{
  "num_hidden_layers": 18,
  "hidden_size": 224,
  "num_attention_heads": 7,
  "num_key_value_heads": 7,
  "head_dim": 32,
  "intermediate_size": 1216,
  "vocab_size": 926,
  "hidden_act": "swiglu",
  "norm": "rmsnorm",
  "norm_place": "pre",
  "norm_eps": 1e-05,
  "positions": "rope",
  "rope_theta": 1000000.0,
  "rope_fraction": 0.25,
  "qk_norm": false,
  "attn_scale": 0.177,
  "bias": "none",
  "tie_word_embeddings": false,
  "parallel_block": false,
  "init": "trunc",
  "init_std_qkv": 0.0264,
  "init_std_o": 0.0,
  "init_std_up": 0.0264,
  "init_std_down": 0.0,
  "optimizer": "cautious_adamw",
  "learning_rate": 0.00173,
  "lr_mult_qkv": 0.7,
  "lr_mult_up": 0.898,
  "beta1": 0.9,
  "beta2": 0.98,
  "lr_head": 0.00903,
  "max_grad_norm": 1.0,
  "warmup_steps": 473,
  "schedule": "wsd",
  "decay_fraction": 0.564,
  "decay_shape": "linear",
  "final_lr_fraction": 0.0,
  "batch_tokens": [131072, 262144, 524288],
  "max_seq_len": 1024,
  "doc_mask": true,
  "train_tokens": 892100000,
  "max_steps": 3326,
  "dataset": "wikipedia_en"
}
MLP neurons of a small language model. Each row is named by its layer, matrix (gate and up: input weights) and neuron, and shows model dimensions 64-191. Each number is 500 + 40 x the weight over its row's rms, rounded and kept within 0 to 999. Numbers have three digits each. A neuron's up and down rows have the sign that makes its largest values positive.
A block is one neuron, or neurons of one layer that tend to fire together. After each block is what it responds to, as a language model described it from the Wikipedia text at the highest values.

L11.gate156:506490464549449471482454509461529534566513461482476444547571451508483483503545445496498584503446477547515487553525521438513504438524541487504528539440524505504513521514538525448448561532560477534390518511479503488494498444550402454455459505457637553538597518525545518542453491558485501508508494476469496559451522491466479466515600495474530506499506459532481459502481489569478523471566
L11.up156:568477482459544457548579512557484461532499550525531495492576462468553479537566501465438459456489521537513488436535494462475585494502436522481556480565530492470464549512493538456435535452520471516505527484504394584485451487485491480422448426472515540503478489448533512536562587479482512495582454481492469476560477489468555469526475494452517463599428538490479473562524498551503520588530
L11.gate534:516484439563467522478500496449503541541517494424566520483535505486461459514534490473467468501472555580505480479588565399497518502504510520468498478483486483480515531586576509517505549442485514496542517451462431581478494481518375489513454525543497587442592512499470532499511514497495422516564455418526482552441478558519501478497474474478520547522477530508469588546434496580563501465495
L11.up534:579526485576550441483460440482548432520513479453546495525543516500486490445508475504509504500488448441527481555529553482458558470527501510509541544529514499504472464475472507588524536516497527562534536514516525556490527577461547557458534458518465542453469560473479452495487501483474428484535418486550480516479419462463532452488480455556512460475553446477445493455454501482427508487504
L11.gate912:478509551472504487471466423575499540550495529440538454492512460534534468519562437488513468528525504482505477538463546494496439548461490499539441517555502538545482457565458484446466532506506545491499492492487474477470449521580465469481510540426446498489600528505512422531534497535494485474508506480530526462604520453473476471586539497518502505492474431553473528481460502496487485547477
L11.up912:478492541490525497465552493545513555463533496454579507489503435463488487545578463487497524491458547523548468547525536505556513465536482568465491551489517500482493517450508490536562538518397532476494524447525550453550523543444502515606470486505483553420493519459541561476479430543428549518466565493440495501435511558480569489493509503506538504534524564509473482472482578475471461506564
L11.gate1010:527453504457531515502467492538559553542415527459522529541531526567493463493485486446467555575479511514590507479515495478506488467532491529524524407429554464424533550456473445499509500493483512547498488539467541607567491459500527512439497528452553533488528503423496566553420522503542513514555499416525490534574531505484593481453545522522505519556493509522472546502457485473510429436447
L11.up1010:481531495475558491509489402526621503471506571538587482528480557491525493432484513477522508556514514503493457458524551516530459520468523492444550559506514498591528491504432428530559577497521477411496473435517439457548430489484546398588530473520493445470482483554445514456500457486446439594496541517502576545484503397485482454538531514453436526514533474508459464490528489474462523477474
Final subword pieces that complete a split word, mostly adverbs and connectives, as in sometim-es, wid-ely, usual-ly, Howe-ver, Furtherm-ore, Tim-es; also "also" after must.

L11.gate324:490485424566506518488468514556535555509543520473518457518520437484479507529558460513451446466467542405533493538524474497542526391505535571469471416468436482522545463496568483481518461415531451562477542504495510526513450517481481487502530536468586454440525519470442511580487471466588455489473543491539554560535528509482564473492549483559495494472499502507534535489447583506499521485415
L11.up324:465553398514523503498495495497439505519456463458546494414523512421510498522462572507489574508445489415539443559519512518420504553504515504528518504521502473490511535544536425470498520426484498496465424509466583501564442510473488507524507563494444456515532518513521498533547483463465543471488532518422459500481527475432439470549534523435389419471490444561510532558574535500505529463489
L11.gate340:444463442509589544469519540481567475518530532517553454550554534526534563514537564558488463581469511479453504431582506538517463531423532482518510473445583575494563537490484417511525528477493533519470489472457495574548462476521517489528505535519546515446557527451525467549443526517541504533461456496503541551495523521512500480541476424501516482586533483472517542551469474441574534498410
L11.up340:580505555510543569539493499517554553475405518501546486458497499547445465567548508517498467468463505472520485475554470506484462487509529560545481447487542572461568513550490456489398422465478490553466527455434527516464548523456453471510461595486486482534429401493450499540424511565533515565531487506478524543525439596456508508462501530520525543525543499499536469514500483519479519465435
L11.gate354:469513486528517502435509450549539547466510548500523410438505458462555510487521523501511562459502489498533479491553551468567556486538480475526432414545520420525530511521483485525521452516472496437517491486465496512468449494538573530522458471489498458446501458552442534549428515504479518461488469532530441536483531522443477468540461409455448508443544507518525528489473505469473503393497
L11.up354:543549444507531516473473436542553521501500479463559474480470481545506513544531508505540472529463618438450525528449481562482537541526447469506448469500500525467495472531531438505564540508460509483488493438560499459504486527513514464550413490495556515493476445521530450526417453525440505519422457503496476507457471511475523470425404480551474548502447467561563415470501530523497486454460
L11.gate1004:468593499486575428482475496522576489556581483446506452529487538552524489359528519539421538457516500450459497503530555588518451482488532449526564483447479503477439514544543543489442503484489531607544563504477584556525438489501445599510494571463470504510507490542451507552561511483500426514500553498406510554489459527558498495550486462499454562422460432545519532554507502513471486514493
L11.up1004:510468521479464593483491458494587484510519535495593437573555493517406554492451477535474466486480491467454472450559538470532516488509529477528547468516489531455588509586502504572529502490563541515522437428532523509425491472522518574502529532477523471453505508481520473494507523536572521517511499428422498506576524539538484527513475445432525473496439525501557533501523467471420523444457
Final word piece completing a multi-token place name (US states, cities, countries), e.g. Connectic-ut, Tex-as, Toron-to; also word endings like abil-ity, intens-ity.

L15.gate1198:549404520534529512504526484542528457560487496532491480447462477510466579483479533498557619468464541464438489547493522471509522440531461456498447523511501489437503500500526481522524450508505478453475511495508496498602454501539449512471460472496469503471497538514489532570460479472541560536535597513484482472597496449474515468485436436480450503499570559540492441554458548504481477513484
L15.up1198:501481551490450505506417501543551496509459522471516503543456532477527586490538545477465508502477484477484460518542551490475504504475459529515498520467449492501514492504469497565469491449460424487493476512643543487540420527464576483508480476422480479504517539555549473481525536537521496515459497486515551457495428447464534482447474466519505512497528567454485540426496462492491485500495
Final fragment completing a split word, strongest on "ver" in sentence-initial "However", also wh-ile, do-es, Thursd-ay, insist-ed, and clause words like which.

L15.gate992:516536530464496496496508561499519530528411515582485515485533598510494524521467526413554543517419503425518506516552469461496471490480525506413539492505437583468512474453473536514482486559552480493541519507555488458538565476511485466444527514412523574482420469558412494506467423482561450531520506521439499515515486449500520470479490588453541489473588568475478513595529481529470483526500
L15.up992:464528424468497531440536505581583574479477483487557498440469498483530540511537476516520483417502544502465541482532523515518400466521527498506528447465528566545539529445560391499498472473542509506468595534492477559427578512507536477460473471542520560465519497492497514443441483578525518521540558457478499476480468495513545467461558532482473537499488591531459468502482522503519497519429
Word pieces that continue a split word, especially demonym and adjective endings like -ian, -ish, -ic (Ukrainian, English, Scientific), plus name fragments.

L7.gate209:449433526483481473499488460539478529508551483449503448487433537468514564554566585540565456544501513495464501499526514539449498493464473555412430411524532518496476487450543460487498479469451435533444508546492527440522553442535527568440492504480478474455451480437465503527480445557534465604476503535509531527504500547496487500503582434555514464470507513527541537505469434568495475571392
L7.up209:519536499565528476563517549485551502535477528494486474502484485553490536496409480501492490530506576603520473513539608513487511509489493506545476505476478523499442516521486449444443488514488550499486424471428553455474562470473498484454455517436477545544472509453504542488515518488415477580492448563514602471465495533509493463418508528535501576549500567548607519419502490473481469540467
L7.gate215:453506416486473546577502467542513559491523454495437484569542507548543517462501486517469557550479491430501523518565531503544496460453456481468449440431493463511548437434529537527477522480499542463487449521502510538451539523470457523488453520460500489519490610549570454531505506521494532558564427509534492499434569582500499501485507475507579569522507514553456451497468533530539487490553
L7.up215:466428479509529435566460504527492503475530530484504492480468490449501524508470564524491490466494466513451526534477440480487543551522477453529514525500506460449523495563493509500499547400478562433475431529532480463474517445431494512505502616462518466493521524504465481485571521537537465487519441488437540447478474572519528456508469494498565488428432484492558506454496559478435508561497
L7.gate247:428553463526516521492536564482541512507551542520471484491393530528468566501478510475466505467432490476524475540537534520480567506507486451569521557525537542528584462514518468539483515555489445543517478476540500441567520469536487534480517592455431452537490524475512520555522456557443538515515474533508458461494545519539511491504501493502507489549519457532528448423501554501507472627526
L7.up247:428531575569519529566476493467477458502483419507475524442465491476486457527458486481462528507481486434495497485480496549453519492586463502461539481479520517549471535448531461454464496427544481443522496545547467533512439515485545535500470523562476443437510562564466507484518457473496422508508507502434516559498547433485478524459604459599514480510497467506582545488526537486518493472501
L7.gate266:472439499523481502519476536514609514484521532519494546461479580547569521549482512498461471462468470525493479528480552547527457458469542529489458496449546489501512462552544511484481478509504502484495520577557530541538541506485528469572466492506459522511537480474507523545550402552542578498509497556456508505425481573513540464486564502436493507459496483480522492428478513566522420417509
L7.up266:524505483569491449492487498452535562502462502455540492484476489486479483497532571477519457517482491433431487546491502414456559508525488549564538479521529556557468489520537499516541529427529508485573441508505470541422519526587374504524429462483509501523489480476516506507556489503494477652450419554518523538487531512474537513470415487497563521477512525458595460479475432522526520512542
L7.gate311:506475483563537536480455492475526504524430546494505538527548475522540508497513518547516513552504481459455477571506583509502500489495553485543446438518465509611459639492556438470503538452518462430523544467559515532518494479512471545496443511526515507486499528508469490516454504439538488586403523476496475542567509451467531482482505568477531554527529546554492420465568472467546463461437
L7.up311:575541473492471533415493437502444468531466452528525503588530539489503462403514519536543504517523493444452503552514441481536480405527547508532488503495466511542479529521525506468521431365538492523562527447454472467472511514417472497455493555533489485462516498427504499516461542414443440502506473382505553465566446476450498511417503491499469548410561464497500541474517524570511452482545
L7.gate344:495494554482531530475455517513597518515518470514488506476473536505469485461478535395504533482440567530491507481520548522491499525571551493565548438442530562542487481475545474420604488489562550521504509515448519504515491496538547503414483502439487530522557482512503499525509477520449531547500523475505455596429554569443429500416522509510459539485509445497532522476575584492438485515475
L7.up344:496463488519499519469428477517563504481435513506500514454506482563527519503572486519519424473483513505569502434544503495539477497449452467417555497537430432522538445609517519573496502497494481500484481515486545558496559562532523501475450511474521439433534515516478546534421495520569485529499494459428436494517535484489521541506475459481489591480490455505507526449459457468566461485522
L7.gate366:485497434511506518453537536543518486444528510496562491520470611475499513553512477483457530498438488515496438555488500553488488470533475492530563493506480498425507501458582511479531457467469451449481552507507529531455479511510520528448496504516453516519480502503433476536461458611479458450512516414547597474523534473462463481472470469511474556506541431540509454533410491483485529454469
L7.up366:529459502490555539534535555548541448480550484532463534526517510524444556503499625622515469509479525483458441476539528506423479517554582452494474459508508478465554533521535523530563514491493492408517502496559502539510544455488524552523488451464507514432512448497530524536563472511515471489480578489536497485502518557451538465428499457506466512465530499464516532546522542434506539482478
L7.gate404:506481549513459532472479469517476432478554499545500412474485454518528519486537486478499415559478494515543488593528468501490595530475538459483534480478514581471523459416506488448487515511478461502493419511450476509462549531541568516477454533457464493500476502491517462499474496553517478500410524546498506485484501486396545485516561465503576450461471451527505455484458510520437566471483
L7.up404:505492588514469584507459483432561467507458528465418510518520453472510540529517551508471435519540519467473557463568457555436501584573465497456498472493536514477491512511529547472555569518519486501536506491444482489404517476458502484504489504476542514479453570491571521480497566515533476554441596507525492503495454534479524480529496447522512566489402472501490582503513525540460506473462
L7.gate516:525472395448537517526486416438618486490505542465521506498413418510497544461464526546499492537434444464558522572522475554507549497597504532497523487473530534505562476494450454534537505531485508482496416492542422579483372473539507507520500510468520534436458538523468540525478478432464455502522502477511499423474501547466453548496493476471458498535452521509514491485471526440463517544452
L7.up516:490558495448528502542521451550446491460531551502471431485460479489486431526553524468494508570511489433469512474476544513499452495480491484488558474484438408517502434530428468506477533529466414433436480507483506508534551464587556483520463508506451474528515515436535534539524504495539472432469489465477603478471506577472437501452485513430492453490514488498599454492420519487491519472506
L7.gate607:498497502543513552525402510539528453450603583568545522404472548475481590473519570482498490470428537492495501524540530556479495498518540501515565479474526506542506487528513488492525466522546536501510484540549523482502487450475497566484430510495502487459495522461450493574514437553555468539453469481490528501501513478412533445509470552504533512455509451452487426456449553525505434450521
L7.up607:433478555518498522492518529583531517433525510520498551497515449549517520565483495533527485484476469485515551539534540538451511537542476430593541421481492503484480461509531476560454517520506531490513448507535596507392517449542505544474432499466549434439479533455474521532505535487508497513466534526421552522505492549500478515480567529477574452495473467468463498457441530527525483410530
L7.gate716:496548424409499492482583435539488482550521512538494514442510539485511683510506504498480436454508512517463512508487530550548485514568545477471503461435502524511470537500532542448468483503467537425480470590458501532530565394528516482545516412492557480404491513425514495527535442472495531545405476510432500528515542504487524447548460449481472479522552575466508459439454503530469473501473
L7.up716:492466516440478504513533482427504479444527540446523580458481495455511520469486535443538485488485501520420463545574484501559532570481590485496503487492461505520537513443471563549517498520496535469465448433502500461476472475467436507503469463456501494495573489442477501492407474475481546474529497456443518469456549502531558483528486492472354481503551484413576440480542551498429491525486
L7.gate846:497524516555540490445496533525522515496507538520536581465549521513460453494526581546540471503443519526445476543508442525515519514451618489461567393555502500483440506511586456541485460489542523478495530536512488493461525519544494485432571503540480528472448528484500509574528479465517520521522451486536515465547471446476483487502540490488461504475540486498447484470509500467536446501536
L7.up846:489457437541498509472525475544551521413494570585562485517585461511437525509501464496525548450479566435470526514572499530465625431493566522457475533493501450489530452503530460535497441475497589476505506553506542488486506461532475504464549469511540475570485510456500525516499506546511495518438409478481456514469507482458505496459536535544495531504575510494546566545493569456564538428518
L7.gate861:488412518457595513526403484450562496535428505474453414532517504481512552492524492538468413504420464485533463538557601457521549482536522474461535506481476508570487555541520486428485566424481498479545431467493524493485485459553474513478449532473500497464583488566525494551453546548526472531478485445488441438512440561451593462466511540462578564487491503468593469499451520438545469503499
L7.up861:465484502501542505499506524508523506477476468536476471529508438487489560546435487387523474473442544475509474373524471551514464499558521468536491476512432485509491533457516463479566467463502545542495544563509526543593453502531474403464499517534531476454477463496467567547504463538500492439508505522526580471498526477477484487404522577529546524454513364602496521476534469527527509494501
L7.gate1044:491487449542472400491405491581496464508461559584475506512540560521495525524513540566532548635481490474509508552465565560467496514557513551508581499479484504507419461574557485465487529563505515534505518578546494486462478456510479560476486493446488493425455537516469423541508476557499480523550530515439521494468531513465465501488447532519528503505508483508543482476487495441518502442494
L7.up1044:508486462512455423494455605488552469513522499545523516464488488560468556592512548548493494507544548498490476499473519505385493512578489532545494503527412474501492452508552503471484561465518572539527486571524478486459528483513417475520488500524462548441464562489492427508474547467516439504494466504458542491536542450469466573452507402509501540484489489566509497429504475423535530449470
L7.gate1068:506538474517528464486460522553513410460489527461562476396513474525530491461561527427479514522485508495525507478497505469491497510593445550495558474545486418506484505495573557531486488502462521469485480525480538542508480498502530468538501490466481427429488553504506532538577466463546488456502545459503545479485432569448525432415559501538450483515553482512451539524513474510472418495521
L7.up1068:414522462435436495521496566522487511523468469435550422520481500496446505530444561594499516487481554505533502545494559487606577551474460488503563454487533556493525435507547480483532501530527479485470511502537474500539493510550505477513480436540516598493439515513555531518448505440517495490518446519453469501552541486467560526416482448477528502486493464517525513519478443447452476555435
L7.gate1176:479418471502514520506529455487520483422479437521453534561504476460496534503596558490564577484473472479457478496585465499550522474491530434495524510505509485533459556512436504535491483412523466503518455493454501555484559487484479522506485544431523539453458481560526540553390531376432484476486473484407535462486458560578478471501532549493461505468511519502464507531498498531507465481545
L7.up1176:478511502498522510512497469479509571495489503504513495505484511489558526502525564487489472420465518494489560552575600520588500546465530483538536504477458479534424525553497511551428519456492572491545483462507483515513517478408526497511468509500481486437494480545479520497416524498565411451489481532468484436518496518438535482453595502451530466452488506487473431493553481440435454548387
Final word-piece completing a country, region, city or nationality name, such as Wel-sh, Portugues-e, Austral-ia, Icel-and, Mumb-ai.

L7.gate160:506514531461471491501535543509452535521515570490434483515514476463521477528510518498511532588412528545489474509553519440579508507500476416460535525526500487520466538534531486445556436471484546535589525476419472505507510477464526559443559447470423540506514499502478552538521597360510469423469533509437519481530497511446539450498523459457488474510487495469505585482488562569415503529511
L7.up160:480464497523538510544520524462449481422515443524562460528557457423435452531491451461481470549496518476546492543500491481546386500504523531492514556482554478571526430533490533494537509512478556400508485457496467577506475498592484452464495483473503483462521448480466486511469505503486553443412504479516569443539494529493537504526447508460513373565468491490451479483484515450495524490484
L7.gate190:421441517532471569492507471437577506468503526494533499482469480495512494570568491460489528503420523588577530502532539460497432514581538497371513546474475495581523486562454506471557512470523551459505575547476478545512489502466486569454520487443503519526568547525518496553474449521560460514452523467478527471485508454464472441539595455584556555538462570492514585481507476579468507510465
L7.up190:514502441476537578539482507405514507503475498483472468523438457534502552562425521469490508548441525511514505526469511545473513500474512499536509449498440503525474501467526462392515470530443546492513472488548518481539509479500564493502540434481503508519513545484477436527557478585530533537439402509450538473571494514440511508513446467471482477610483478543527496434574536528426561567558
L7.gate202:489567483472481473523510568501477453504452494564521404581571514561527531435572510488510435537505500477472458517497538461472494593432500524479496456487530573488470483504493547504474554576534475509466514520501511481475526486501594442495515498516529534485471465456475561520467463457559441494510584557524518547529592467520462468477524497529349513522550487461510445473478511501455500531432
L7.up202:530533512559531416502512447479542512517524581552562448562525483517527561483551479481481457612533578503459485440536574437482516500463496503499478520559429610532466514495496530490466471521529482480486600575468460504509484582429470573500509466514513502499453435437520526497536541465507498418482528440510475505494475488520564503563497496511473528508506466447445512546431467514549468530478
L7.gate208:545477472488527445469530448483451510488562525549572476449522529466498534482601489495485537506513477496442491524541440508500510525436511502565484432468494506503477471426513455431506526495433448487518495528533425421495513412516517514542546462516419535512514498558540479542527457508548467468434527441499415531562476505465552464485525472497542529521477507511599484512480550485523478548519
L7.up208:498495460560573503452558512540568482492573474475551537434496509500491494495502388490515509471545537568567528479574466570521488486575525544465510526435521490552533494481473439478533398479521476481527517481560462460455451512536497494532420497497532530510501575513455478466553494410464497485546465531553494516492491494520522500494550578490576467456518455524501490442573480505522496481470
L7.gate395:497453464539560490452476482511440545530490487520533532535471484560522464498452481464474523539473553586545483483532508497470496548470507455502469508445540460548475562433580486452491518496540515489551519480542488555490515481479503430499442561537497487459515515572529517523496584451538523555491587478474552482410527410417512447548496446472491508474498568444471462447469544512482523445591
L7.up395:464487447473513539440520544429478440507460586427503536556562509559526439530485547472535539554466487549537525489433507495507477477475527458425422502470436444511445437503478527457463455492484536480438519489470495457501569445482594547470475514445529543406473537511490467532568440469506462488498483423510448517481448467510578452528481469476474521450554557490516523506509527466473436598554
L7.gate600:456473525479523503500479576510542539425401558638419491414516523566512532494512444424491497511478533542536482413465563464461448525528510481463512510485567584593504554469613500489498543522478478493574437487507498434490502481476482523425505487496440536491456517418459445505558499521495472539535505524466494511521509482504533513558465594528499485490529496535548447442493504507445483445480
L7.up600:520511530422523510450474443583469536547554541502502520502502563523480554514519519492474424530497458449427469481441503532499509565560527530495437515538413452518567494521519445458476559520496502544387502451450515510524551493458501540461531426473490454535514521506590474488492520507523490467456587473534531483450493518513505508510479525535495534482518534508505472573571445445480574501561
L7.gate616:507462573567492518435545438490499464461587497532510536538438508446509456495452486464503452472506487506460508467509618501518459556500544484507475554460532475530569513516488439465473524532484487520464427500539535539500569448468514509539457491498512476520469499492452499542495588511534511547471532467434435475512476500490515476510538416453524510570515460511641489502497547515393506474511
L7.up616:552534561466537511527535473505524470569454475527427561540459512522420503517555525466447543457509509537466507554474477449499407508504502512579484534491478488516536567552400500539509458470506542548443505469492441528576511466572531533483481611541496480556475460528507511492513449457483489438530514455448528460481538515450514464526452510501493524494423504467528425548524511541453591522481
L7.gate632:505497409452475545499500495546586423558585539482499563505527518472493542486476488515455473521482468557561469478486553495469459545509535441527542482525494495475501552529566540484555509522546483472564601510491482538467492447440513546526506497486538477475546511537492431518537510483511502546472510474525510471461501404526543461540481513510451551549542485523416456465438549518525428476470
L7.up632:564569556490541474514522551521533507411507557507466481477507481553498563539471398454512498491488576415460505544550582520527430459487510525482434510453525405479535474443513438439491553531455604496431536510467455507494499540517525445516508498476508486480476495544516497512567531517466488573504540536507477468513485522521546528533522489503518516532474497531512409439491572493463539537505
L7.gate769:553531492515519492502511519425485439551524477540509464527483482503493436535494492462483455490498510437533496520521509516466570495511603520588524532489564430451482456461546553471530468491458588484451471525491565518447488455489515457497485466462465516481508594492488471542478471526573490440422578555481538495473496506539566463457601536548485411566526493559450469533473436523424518478525
L7.up769:584541520452517494417484508533542514423467524463549512544488511557501476500401443514505517443514548525504499569539458549494507505488449424461492505490482477443473489466514484405436498502455448515466489551443490495432504529515491453540533559430526487512455533507590483495525480541526486483457592595527409523442497501490490479455512513553436485472450485548475447473499523507517450459481
L7.gate788:509470464448534391484509524488555508493455498470509492550448517504491545479503502487481524490438442466539464561524540526479464480559514571551496487473532497482444523450530540564496530465540521544530529493433500572534550501501493486472490482526529461516428474480443495566432430434484459521489509464518492496454549540581472468516389466534490554504492443401498529421463577496467522491526
L7.up788:479519482512531470483506482578513441562524522462586535455522449516525519546495514554583453466509557521526448543572539448485443504480498503508487518458510546538480523508444536547546544507419472464493545522480471456502493471457415435553523517514549578518432532509512497469482494511409492567500521499489526458459542507500450497517513530476524518496514487489482506481545521437527428484509
L7.gate811:521589454549555485509431488510587503528504518535529473520531473541508425591518483470449401484464524603511506523512514483525499488521562552484426472509541535521465599508466476486468553520466489438533416566550478490455544521533512525494465485486473431515524495468560513524548438476509493517570496510510479596473484482530538461528485530503514468579503515600492478480494560453504483510537
L7.up811:484474465530521505509468548457483540447431414530507502519527533565525511523475489472498490569503501525413549466507566478562468470515533515508495450513505525480550507479435509536494456492417560498491502541497495420460444491498492501460491492528528467534502492475568552478539416447480431495497549539460394462509481439464589513547450566481524543520566487539467571493530517500433539420493
L7.gate814:414484512373534495485507553571425495563478530513475481469451535559530481542435437522437452519462442530492530526493468529510486550531521463554493465444455542443484476471531470492523449443526416488539434509512456507493560519494589408468487431493457505435533579463528479519456486523512458458566448489479463499441490515488462460535494498498457515505504447504527501529530526463450503482543
L7.up814:567397470499520419487524490578507536490493592486494500528522552497512540511562433485472473494525527547563472536501503490466541479459513531443531478454512477525529500490437517584525508478508534526591527490477429484518497491565544503561490530540481513539555462573474464502492495480530481531521536505517522539395455521515535479514570506432553540436536453489488407478516464543456470469495
L7.gate833:514537484501504488448532551502518472475509585457507510495474508503507444511505439474434479493447434489569523522537470518490514515542516449551516546453522557489557558466383538452459610540508502487558541499485494551427525428501470476512460489501486421464545421485386511523527464499550530494517460384548467459506535586565549464531509530548455527495416570419409513525493527459487524503483
L7.up833:420515480446509515479560478486490507462522562542507487413432460456444458491485478517429504485518537537435476527481557565440432511553473513548480504412471573559479487513522481441555487518542563462506561460527538523510439490580538450628477491474549427463501505532463515472449523478557507540493575553455548540510444527500531486552552516488477476571497535429524572554509505536494533485520
L7.gate925:493471540499517485481525521534545510517475571502530516494540545502472483538512485442556488501482487530481505440488543511518472566457577449509434461440520541424540555530488443452501556478434510478542548492531505526526514457531513501483507527561483487520511509432429481475484540503512499593436551423420516520462500487530541463520538495444587476462526512503457521459467483468487525502430
L7.up925:490547597454550500501459456500494529462535538594514460478495485484526503559504446410541509467488517584440470479476513497499504618519524547571493532477423563495470539523511474438537406556528493526497581447556514498525414546456457425413485519552488552465511519480469536478490491517536521512517529504518572509464504476589479518520474497512473468437500497500491512522448522538427492493515
L7.gate978:479472482452499480484545475536586518473613473437471517481562538426481475556507497500488544520457491543469480611502496441527565464509487559500582443477500483492543544535512542541475550449465540564480495458491429508511508489427564544469517502532502489555581508503526493539520434501449502485429506464495496551502448452435501426505481519470476522496518500453522414538438540459506458451511
L7.up978:478475509537528544495547489490552541497488637460518469516493482467485501535499536467488452472463487517498498492527529495475445557479520583548504458461465592454438505500555480477407542567461453529491533528533458495456541459486502452511518438521477468490516511532448529523476469502502491457469567583529423528517462484455534458464480446445495518491512489497532465485485532515460447454514
L7.gate1008:514460495465558560434478518505475543547469492530473501486516562516446501542466491429566550557448526518579524529489460496454403550519474416510501466512481470461485502466482545503480542459523501487559445460471448514514567473488481477522496507477488478509536561451513524538575455426484431450490493513429529563487507467449446492541463490464473526594534450520428487480492486582544429528456
L7.up1008:464498503484517541485463508519466473480526490526513492429431526424519432459572495506503516511509482579426410488510537477526438455488551517473412496455552531525471513505561491471531550517467549469485470559601497630578549422420562508531492552525483444526516492528475540481549490467562466533579516490480563514529491518503469484503564533510510461511536516502481475508512536520490513511494
Final subword pieces that finish a common word split mid-word, especially adverbs and connectives such as alread-y, howe-ver, alway-s, evident-ly.